config.yaml
vocab_size: 9078
norm_place: "out"
norm_eps: 1e-06
qk_norm: true
parallel_block: false
init: "trunc"
init_std_qkv: 0.0312
optimizer: "adam_variant"
beta1: 0.9
beta2: 0.95
weight_decay: 0.14
batch_tokens: 65536
MLP neurons of a small language model. Each row is named by its layer, matrix (gate and up: input weights) and neuron, and shows model dimensions 176-271. Each number is 128 + 32 x the weight over its row's rms, rounded and kept within 0 to 255. Numbers have three digits each. A neuron's up and down rows have the sign that makes its largest values positive.
A block is one neuron, or neurons of one layer that tend to fire together. After each block is what it responds to, as a language model described it from the Wikipedia text at the highest values.

L4.gate1178:178125074132120127146103173128153134076096113116082136210130121138149099087159091099163103127104084145103135090095113161088119149107121115112111136129079119154119119104110082135113083174090083156119129047130137129131086105113185108145101112129162143101142090109140129168082168144132114143
L4.up1178:140126103156153128114094168077093156119138150151055094173129105101125194086146071123189132127100132108134156106136104161140125125095153148134138183150095065121132127107156073137104130157139119143095117089143106162122090131136137084136104110182143097122167140125167110189070173129110128122
Description: Start of a predicate complement. Opening quote marks, and sometimes an article or a compound hyphen, that begin a description or name after called, described as, was, or the, e.g. calling it "one of…, nicknamed the "Year".

L4.gate66:104134130127127101099178087122152106133190132058151101123110117121121128124120077161141140125155149143151094172126127148106109121085117127113060188087100103067085167100085103158098168106164170145134160158148125104152174078107143105147158153159098169110130199088100149149158133073147102155
L4.up66:131145136077128128081128134096146130108146124084132142123134167080090114135113088110191128107152093113072155104176087124180104140114160161114084188151104065144171105072034132133144203132141156157093130160136143117167148152094108104158170139127114132070098145179170158123122135118122129116
Description: Foreign word onsets. First piece of German, French or Polish words and names in titles, citations and tables (Zurich, Zaire, ZAKSA), plus occasional sentence-initial "In".

L5.gate369:168118102159141166108112163081102125052182158191074117131117132078153105100075109132119138194096117061130079111113135143149066161097130098156148151191110067174150094105105087090055148117152097131134122088142167112119149139080158117159125078169085064123148127091143112146084160148118123188
L5.up369:120132131203135153145104129108113141116150099160094160133089178116081101157102123126175117069112143139138110154121129094145170123155119117165170135135096112228128138151157086165133176109210119126118100076171065070131130129109125150170083112114146131114182128127105114128077144165131108169
L5.gate392:134063102109160113151112121171097138110131178156103065181073116092117172126126109154101117101055123093102123134129104060118128119137089128070118157124104133146118070124101116116139113145161202090091124170155185074129117121133177100115133148134122085126204151122143116152088134098130115067
L5.up392:182045192104178119149076159188159048083110133128146125206115159141110119086121122098172127128110094153129177148163155097121135090114103125095074133144076082113141143125138150150176133110143157124101101102151142061114105121153156108146178101131202109147153099072135146114126172083071154142
L5.gate821:132081129107157093130144147087098163109098072140100068125115158107060089081108117040116052168115161071159134212086104104130085174164122184128133091173185090139128039143096114145101144104095105144117085158121154085115137128156175144132113127194103088173113125130136088090150071139150106133
L5.up821:162179133160104113115107121096120151126151087106094146184152164153104101010168116143146176120147137153191163102063163210128041117097114133147173160098137121113090109097073126118145173140117112085164122111167144126149168185097196113127063124178141167156073120116099147134134110119073134151
L5.gate834:113137126147161138111139100125092135165215168202113109159128141094087086122115119108102059086069083076133150163085141107143072164075161139060106186117139087138148128202057171133121104096070148167101139155183236196123072096096170124162086148108055105085118128122142127100149185132126074149
L5.up834:131079137158148133123147136084141115140169127119098133103136130087123157136102124084137120099123195177151149134125157125127084154120107154138125143069097150120133105140127167136089112119114126156117158051109113183081111117140100082135175122085068149147159144140168096110139089140089097137
Description: Opening quotes and "of". Opening quote marks before a short quoted phrase (a "mimeo revolution", an "immediate classic") and "of" after one, none, Class, League.

L5.gate247:151128127097129178062113136128101163110091116176135094176066148106092127092120094156122088119115181176158155174176138101150131135098150085112073203154155169094131200114084127125122102145095085116114160140120117185089134142174121107137174122185057167121097142147090148109169107126179117123
L5.up247:133124136094119145087171120136059092141140163169151085132145097111111126159193170158208070161111090127146114178154081148136130169121130077140130144161125138080126160042154154113116093149114117072124148131168165146104139179160065135092210115165141149152122153116108139124166142116167138105
L5.gate267:109162082076109158115180155119123085186146141176192083183167132092166122111133141167082143115123097104103136121147107085105129107101149101152114084180136143044116142118104157169129099132126092146105170105162158139108074152171110119142164136174147088093113122110086150096100137124177131136
L5.up267:160108125068080212139131096134177099144098172131230148125153166076203136146168124124138125131142090142167112111123165055098133092077063155192159133102128183109124133108113123151095119142145132109119137105149143109137072136188106076208157122207070148100118105121107094161120099163115050116
L5.gate633:131150038074107163163113148159176125109089113130120113187114109103113133124163078144130143116101147082127164135174118172137120155159145079133104134138208078146128137127117141080104129125136082132107163108116143197106103161115108094126101126147175170124108129082123148132106113159117151091
L5.up633:163144101106108159128115095178130142109076120138103129066169126051153147118173080139117134137122127148143157108165140124090150093144117102208156085103159083111140126146154171132119151154112090162132209095154135171067115102172118101129137084135112161120066101125130120124093121138147146094
L5.gate1167:094153111075131108097129106129167203138115096175143159196068101133179105127140094127119085124116128118130080121126109119162174170101149150137099126107168159057111111151092178113086164129098123088071186151165135140155103135142095092120201118117041109132106141160082108090131142124135134133
L5.up1167:126161122122154113058110096171095078164124103090114162160119124066161148084141149153130166101070075083122164074166142161149178089100104091200110153099194186145104150138076097140139154147104114172098106133125189166153088145140107123140139087139092123101123174110129118147124144175165157089
Description: Foreign-name opening fragments. Short opening fragments (l, d, D, N, -L) of words inside foreign-language names and titles, e.g. de los, Palazzo della, Al-Dakhil, Agua Dulce.

L3.gate0:082144088146138152090151126106167122110143093093064066152115099045056062168140186126125099134115130124113091153102157177113138121120128155019093165123152137163115119094147094147160131144150150149134138137157138080086118101087106146083105108122101130089166104083110118148150105171178119183
L3.up0:068143060160111110130116116068106078129116148065141147096185177159170157185162094122121124194131158125110126148138214151132107190113129085128107080207075109120128114082085173126071136074133143164129125090149150163132123077116138137128152181162105125093091117107118145105123147095148165126
L3.gate62:083090100097112087108057106077139149085128099175069097113117153075167149099168139119070119122108127074131143105080094142139133151138168141140101100134120098117149051141083151116116123133101114110131090154085119098091108120058105091142132064120107135112124114181071117182114155173150082112
L3.up62:124108099157113145072208073161135134158086122118105130077132163171082156110114131146140103136151070090153142105122154124179123125130144102101077113168138136118149084125110104114065082164137124135146150096146108126066125132122100166125088171088137132129136140082134094108049135123069058095
L3.gate107:113085124087185100113106172111197121089131133202106146125124108142146147131174109101158135165132148137145132124125098181089139158068155097099129143148124069148114171151128116124137146102159086122132158132209125036128149130113094121144138132094049077071160139121119187175090139044084135088
L3.up107:063142156057087157107115149070136141126118136152104167120152144148146103117158089129126182107124178093157118102142140122115056111097153112059119124150166101120183132111095134158116099105110102098110149140118127140143131094075115101148151086126082164147112179139146159155097131060101130133
L3.gate329:107152188209095161113149110089134149086191123131097063174167091152144140065120149125105085116104163164112140134081155147130070121123080152076109107158158133130145135158132060111056138123132100149109198115151144107086140127126093122087152097142098133120150153154091094115151131056148090166
L3.up329:140127164098174086085119107174097078126101098145123160085128122099113132141125171092142177182121128125120147122153122147139100074061184102093131118194116186086109111142123114121157150136080113140114141080108157132180149044124179109145123193085140091134104135149105111230101176108136061069
L3.gate369:104170142073164108078119127071092099135116126181088117124135132119140133130095133179115172178093144122110116125164104136130085148186140138127139121131124157186110176166091108045111151128108150144117127113089128176156150097088156148062141151136066110140176146131099153130101122116134101096
L3.up369:148143182150105110072128125148205121101113104093120112136147175106082140214115132122122147105162114146119108064121149201118094146185140134112192126116166138106137096141069117077134136164159115123128141129146113146064119153086129094112108099049155097141090105077042159162171135134126147131
L3.gate471:126128148106154113071103095124216134175080111143114092103168086116135092088106147161131103101142150103142123099166169196141053188124135129138090096144163130171086094117172145119128123128120106138127089125139120114106179192071097041113085095175076135084146142134079096141124071171092112097
L3.up471:134174195149146141121115052114246116153100128158123106133146132123106163157097156140124125092174103097164143105138164208142133210164133145156097115163160196147135127183126132107138185138164117114160117144171134051087140171073101110124165109118113133135100159155096102142093109126107126145
L3.gate680:114187108128177133118159156085140123081079124108151085152108073121089108131127148124084081099108141115166174171139126084188104231130152168107151128118163171136080142182122098144114137179124149155099162106106126094154168127139095093117175100058108148118117161171146148162116115142187163136
L3.up680:101134134189173090083098155115139194100136092141137171093122149100106101101078148151097101057122149076098147166118138156066100174119088146148147074087116115120100077118058176155131124159163123114153101142080113151148152102120180077112143133113181144110172129127106084157113100183115107121
L3.gate686:110143125129176137144139182085096109095126072137097158084132139117114113159058161186161075109154111126135127141070210187137093146161172126125130139101113099095134098102157170104139122120099105145151072105087131115141133101095110109135171125193121097080084099143141177104141074109102099183
L3.up686:132147204156156203150159148124104129123142144113100114115076142128141133084100134103175129185113117139163119154080147122185114168120069045120133137155168171116122176112167100108099115144142193136128103137106160126090103159098142144136107120147156176082195139094133148144115153128115079123
L3.gate718:116171079167114097096079071067235179144132085154096100115152138102102135148140089127131114112157129108131133120098175163141037178071077126166080129152109175128071114163115144127112069147089138061179113158106153201071159072056164152081133135160109102187136150078158142169122149067128048087
L3.up718:140144115167137097107138148153213131148137154177169120179112128106141123151132122137174088164128107147135132065167159108140135191097123139115072200134095098145116138141137139153135056151115115117142081182104133160089162079087125153132171160146142112154157128050124088134076135104093138137
L3.gate737:121094185130083112120098077103124119124123115189118191143156118124133143130090162118119108112130113135132122120118191115116126156125107114072121134154108158197116122155127113134117186163101094116126112088108158081197107113109092148119145165121115122081099144124144110167187112166101105161
L3.up737:091164179133116068154185109153164143140175166153121148157148039110137169151138119110154138154134108138117103110106134090172095148133099116118088157118080155126132198166087115121107139124103123149125115140111119107146057099144130103093151135104086101151048163139243169142158109152168097099
L3.gate739:160139126158099115069115108125165105090122115206132172117143077115109128142101182105098102101137178132116122172115163170162064138105089167115145126119143143178102138175090190113098134198072138112103156103120116100149189119085147113106163145116071088161120177169102096217165088119157030110
L3.up739:074183146155146162155127118110126088128110151156112179096144108118152154129123153129114127137096180117054103113101158069183110133125095168037107092137100093115107171146151220139116150138124131113109150119108114072191179170116135126099187152131120141136124119155135105182174074144156064151
L3.gate755:084163130125165195111172152151097103148113090091111110155146146069141143146078142124151173108180150154136162139155137124125108151152110059072101079194086134130153138127182122103073099157108112104127122144113179125122174148122184112101142129109133163159096224098116166137168151102163129206
L3.up755:158114094118155128074090061141173163155090126162156142083135054131104123155085114168151144146133135149135112158112128132134140096093184146103163174104102118179082071152142166133162144092107076134175079093177157092149101107119077121154147145133109140085192114115125150176158157088097132105
L3.gate831:064193058108103137093128082040163163072117123091100139143100132075139102133115143087136110123152125156145119136101149162122084117139102077149075120088124148138078108183066166081083117211098126087131143152098155117076128079120124163120105125130113156094175168196168168176160138106130062155
L3.up831:145100136199067104167136132076091156153153088150151096163099113090126087126075194103128113137105131199126106176188149143131180189134085145149124171100117156156152216126104151094142090159118124133179150169113121194130177091098158140106097206111100160079120137218086149129097086154108034152
L3.gate890:112161095116170118131129062096116139081107125115098159165182117140176126139103126107163108116219144118107143150046226195135131158136119071120088150172105180185101186105034174101038087109134138088115127114113102107117129121103168113086156154162073125141104110135136130191162134100092134113
L3.up890:155131096151146193073179112118157127118119122131113109127129112108170126140053182135115128064100078116076076121160101236149102126107136091130162123105187145116105133130112156135133108139128140110135127107187112195152160105026148125074106163169101094180113073098061089156096103089170099096
L3.gate937:080112200204137105041109139149128090112131107157135176106150128161142072145087207107109155110100081115123155142090178171119145136126126130049098156139166119166090117153099135162114161175135137139156167097110141137152127128119177135080187133116212135049150085132125164144088041077164150136
L3.up937:082159131107096110127081116132186123112174139108121105100114151134145097142091102105099111143112112130113146073128108099094149173116206114139145118111145145160123119130144132135093121132111091165133133137179085173098093126081124135146157168170133173077152130174130173163145121094184169123
L3.gate1110:096102175174129151081176096130145144127121097159132140122154135132098091144091154145053107121126171161101099132149160140112115172127106120088081153097098151178120117124115145088116102177052091166139180105141170180137123123077146164130161153080119126132172112187129131155120115092147136100
L3.up1110:099136186154117111135120149108187131162132144152063108120184118047225103105187182171149138145098107127146162113126148114121157104108097128076110154162156143129111123178114131084121167140138121110163125105131133146156081105084113073080084099160160087122189153148087129187147167134121081167
Description: Year second half. Final two digits of a four-digit year after its century piece (19, 20, 18) in dates, such as 19|85, 20|16, 18|88.

L5.gate709:106120136103178118099173156135113150167121103115182095145166151134136114069142163110157153121099110140101097111131126125135108120149123070129099166183073215172113129145107084090161096160132137080081070097139120116131061157121184136066066178146145166110101130121069184140048109151145100130
L5.up709:138144142126163160095151123108198118152126070101130149127141125145112150091116129079107124157142066171129075131190168095169100068122052072106100127158121174207077152177128083105099123097118115090149083086158106090088113056154099124101089133111123211155123131179096121103132130102101111127
L5.gate788:123152106153067145096141110134074071124119087127128119104081139087150106173125134128136073066112114178151118116196185149126134171143095078125127141170122143155097122170180143082159081160159131123150108103131155099114108107067163132106103136146117096071126146172093104078110121142133133164
L5.up788:108196136148125104118174139125085115160116159077050085115142066111121091097140141117155118084133119113151168176138172139122166160120141095207161081123134136118109149131120097103120173140147097118102158142110137106072146104110157056127116112009197165097144185137177175167068093119208101183
L5.gate868:127118136151101123106114157085137084097138103177077120144172144097158066094109106162132135166103059121135120142139112129117052108138132120163068166126091089201114115143143130118128140094068056169119103160115131095156162105107166147077095080172140129151152087106122111120113117090179111117
L5.up868:152096150136120158189127106132175182148187140188115190109161120107105153130104163163157111103099138142141117126079158138197168137125157113093186152088127153119167147176200138135122099117145133118120068078089120155120128146112163144036106148170127080168121104112120107131121095130073144173
L5.gate1081:136177136149132083081144096115147110129101068151125105173181123052109130157092144130102143111163112143118125085111163144174102184105111096060108095140092142121153157175140157105116114196139096089096105112188118163127093126054148105094148075132094105163135073083077145120101124132144115161
L5.up1081:147153137138077107165131158092131117133109122101142137148112140152153197131136170149209105128079116205202101157139167126132141171125110119205072170162145159167135181129162108145138152115098161131098121078164114148078088116160120131141163175091162075121176093111158155128098101138069189194
Description: Year final digits. The last two digits of four-digit years in dated events, such as 18|86, 19|72, or 20|12, often after a month and day; weaker on stray words and punctuation.

L4.gate1028:136128142185121144069120123149201114131098095166148159162124119147175128131149147165092088130155088118109072119141155173159121161132118135079135117227052089143108136129109148099093118159089119123075150090110157098165104088057157168128158082223127123106105122113096180190167136104183080142
L4.up1028:092165134140112118155115120146176120128125122094117166120118100118130141168028173118090121091061122139093104177158182135182154151138107102158116147081076167169116138135169117083165112081116165114140070130144115103124113126165150073077104124125087092143179109106098125195147139128094078131
Description: Year last two digits. The second half of a four-digit year split into tokens, right after 19 or 20, in history and chronology sentences, as in 19|68, 20|12, 19|44.

L3.gate158:100116083118122132100109139097103107099117152178164134168076125100112052189134110163180104112104164136165121101128178150126146171108074119130125162133109142152098160092144134150101107165129118106109150130124100178167139175150130137150121086122106140088113099129116113127122199130131132135
L3.up158:123111124077138218112145101105049136073129115091111125129183141119098133044117165093133165104151136048179148103143064071069122123165070128193154172093157109167119136117107084152118124128105082114127088099049123082152129143111130155146104134136080116083148071126071149087115111142122186150
L3.gate175:142094111147074088102103075086108123149158130164101109128144161149169140143183119167116084095116176110152142082086157175100037146112130109149119181182140169083095159127106091134107135183086144132141109144106149120123096133085135131129140144136132086103093165100123196147127147070204109099
L3.up175:177105177121073138143148100104186132127140148113113073145082132111167154140110120131129142163155089144180127080105168092132088163099142087097105204154128137118090152113202093117107093152162148085119082174143110074150105123129094147132168128158161150164151119058157135138135096136114110151
L3.gate318:163100119198117047070132141125085121164124118158058103142128119129180103163091149149092166091131120114178106148145144159107070166069139125097178154095123129168058169142122169125084151129128123115076136099116163128192115116090106087128161165065124052153119137172110110170182178128116132146
L3.up318:184173096132083130083108070102154151182106112082142091145079121110087143108160132202124149084123109125107078080122087118093163161152143154163154137134126195151093119118090209097141134112129173094103133120114081174140105167135055118135127104098146102107149057124165149147160161111056148093
L3.gate425:112145187150085091148105118081103132148153110105135134146085137099089160122102124199172151045099125127087203112147156116048141180111140143157097126136141159093142104066086082149096096160093137112123131127165168093102127121131095101149145102105126077102097091136137087119098108104098157092
L3.up425:202135176182068114090108047114104095100103141158150123166155079105122128111174105186107178108068144143072139092048146091112120118141110084122152153114141141129119137218087122140140119147112122079137164141114095171127180129144128083129112136106166076090141098147128123170094075084145124128
L3.gate502:115126131101123175123198064144122101100123122113161156149162078121151158130162097138151109143211143123162187178096183111081150129155166151115106157088094140125141140051103125144097114179080115128133150137112167180063134130173130179164120109107128159136149160101149091101110168143181144124
L3.up502:122094031091102077082134118165056140127083126137138086136093143122180137098083117110112066157109130167129086108070166118173118138077080105139153083153104143165135190081138128107102126118088176165069134142170134160122130143161178150188132131117124139138120087067128128106095165085121099103
L3.gate565:136142102055106127146152099158123095165136077083101128220155109138155119086136123110106221106152125098176125103103149155114073140079153142114107152087105124104120083141109056086089118108149137117133088132156142132099111075088132092170136109100141153147120115078076112113100117128140113155
L3.up565:115102143185130124104159067096181156236146118140150101119111152092153061210161108143141094104143082131099161172114109123091119137151126143116132133102151147065159088142147154136119141153111149117101133143130162157129151162111071138130099107174117136062105106139148140141104156154092156092
L3.gate640:108182059073105138158107136121120112132146117124175170176177138094132111136139129106102169109087156109147161106078157120070089129110140115112086086139065123063099134100125156106098104130132115071092156103216113083118128092153104098066087137115086128111067114103127148138108180129154145151
L3.up640:102118210099086092097129023126186126125110134156128090079160121125161133136149085177128181113105157146152131140138137138094163094087115100157136215106191149131120074146074181169095146110111189142114081153074125174128105112117115076146125129142127125149132164192132134182149111057165119093
L3.gate700:111095150073131147154141130144163119135100129077105142098122108128160122101107056095128125109132135072166095141120150182136127163079143130137085084101204108149108092136159081137103088112087187146160157123158114140138057125109124099128087164196126165189104124102116088119111128169138119067
L3.up700:087140075155170081137145083076160138133180124111103110121150163135076154089132086127142130162133127122111166146150129115109155163117115124117179114111110174151087132155177136097141098136087110110100094140167109160146134110110099139157075212134147109159094133191110202131095118120094126117
L3.gate721:117117128180122101074140103087128090139126104135089093183044164110091114133124148158147163101108220164185173156119201140135165148119137116092127128032157139122141116164155147108109101106124154063121120131204122160109131121145138110146180088096122133226111108068144087065198195115156127117
L3.up721:089119113121090130065168173109097114154123120167203051150125070091097055175084122097170120103105133146130062145147143116164159105094084094092113138104177186121095147196169129147159050174197130133093170114083082168112140106081150108094169120126093161164096175190092142118152084097144151095
L3.gate813:137134129100158117156147107100095104139100127217171098133123134143159124106164182111142135221110087082150169094136150086113078071139050152110112135131151100094102077107133185095180175131131133087164100125187141058163131139157097095123128068142136080165103158097091129174131124124106127118
L3.up813:112108142154055103107209143107119111115142130170153123088131114139076127140106082104163121118145161116092119082091162150121104169106180193132110175182124147122156064137193128150151086140085161148111110150156102089157131141096083136175096148178167127033070092103202101099138092150094118138
L3.gate921:121133084110089142137109081104127121079160122096128162095158086136110129121194101129097127151170080127144150076089134113114151108084109179092124151154138132126106072095103150124097149140033189152112131100216178088156150112095107155154090125095115079145081146167059168165110158096112084153
L3.up921:046100072129106149113098138118188122090142107144149099129113141123116142145126110116089124128122124172136157166172142077118107134143169162130183124094104206057126110093153165105123097174082168103175150126139104130090150084127145083099156153117114093135140131127188085143103140126054057101
L3.gate996:094128192101110146120136089147140171112199104160146102199147135124128095142165139162112145157142143091166081177070135129104165176108082142114133092077120128113158103142135155109093131113107105041108128164170151145144173174107140109136166132151076123167123125157115102126172125122169077089
L3.up996:082121137134170155176103130109094121153107145136105086105072097061109117110170106110104146211122121165147096121108164098127169164108172113118072113125116135112155112115206108134104117164114106142109211154164172111127094117163082134129091121141192103172115144108082135084099095089131141152
L3.gate1102:153108133048098142082143117170172170056120128127142103157111149101092114121081095163146103096128110145070154137157059174149145099112128164153117094125167230063075162090118218116088161139130153154129126179188122116179159132100075043134116113133107112153092189074139135134100137164133159054
L3.up1102:118133101178120166037131136167130177142106102160105136092126096106130132152167120183188097113146098130130124181128103150117140172172115179131124157134076157103117165093203166158148166142102163127143154179140144126155126115115111100113156106129122149092057108132146138107131090072135207137
L3.gate1138:163110151141134123127128155094177140120122121153110139119090130113137089163135100131172056081118119148134164181160098103134120155161117201130114186138115101098145160154169140110114138118093112139118112148152111113079164104137121115152127096070106141165096157129168113120145168107081154186
L3.up1138:116101158125104137175106069106180165207112106167125116085119051120177118127139145106151157174089086138115198166108146189089081134112103152157141178076147088187109101072175103161135143139166110140163083145166130121120172146100160146102199184096142079111157146054112069084144107113102115085
L3.gate1212:138138170143139103107127084181120136073126107154114052152125159140117113096123161138101124125123125083164139134109102184125126138061123119150126177164113134165101144167120123146162184134136171129153173151189111158115122130105154114104165050138139112187147056110169113121160145167113137091
L3.up1212:100099148140107137135109118196149206152161106135138160090117171127146133137150134133135160128107076110132162105167127088195124120164182144143131149192163143127164100121130117147096121146101114119133136093151156139151119123166102145139149139103153116123143160098111146169137202101130089103
L3.gate1261:103154154100111142172129069109105072076137124128134131182103149112129122091108107114114150161104179080141128067091098203124097145119155165111150148142139123094152124147117132096062201116064103074150145135137153161123197132088124179108107138098159104127137105150145135158159124122063130129
L3.up1261:155149159129141115072070082135176152094117109109116161167141154101134123103107110165117170123137099090089150123046145130122123108098117062151152161078178186185096111138171119133158129147127171127071108152109148105149111124116102160146158126161105171140114199160090092129127193177111101067
Description: Name-internal particles. Connecting particles and initials inside multi-word proper names, mostly Romance de, d', du, des, and English of, O, e.g. Plaza de, Arduin of, Côte d.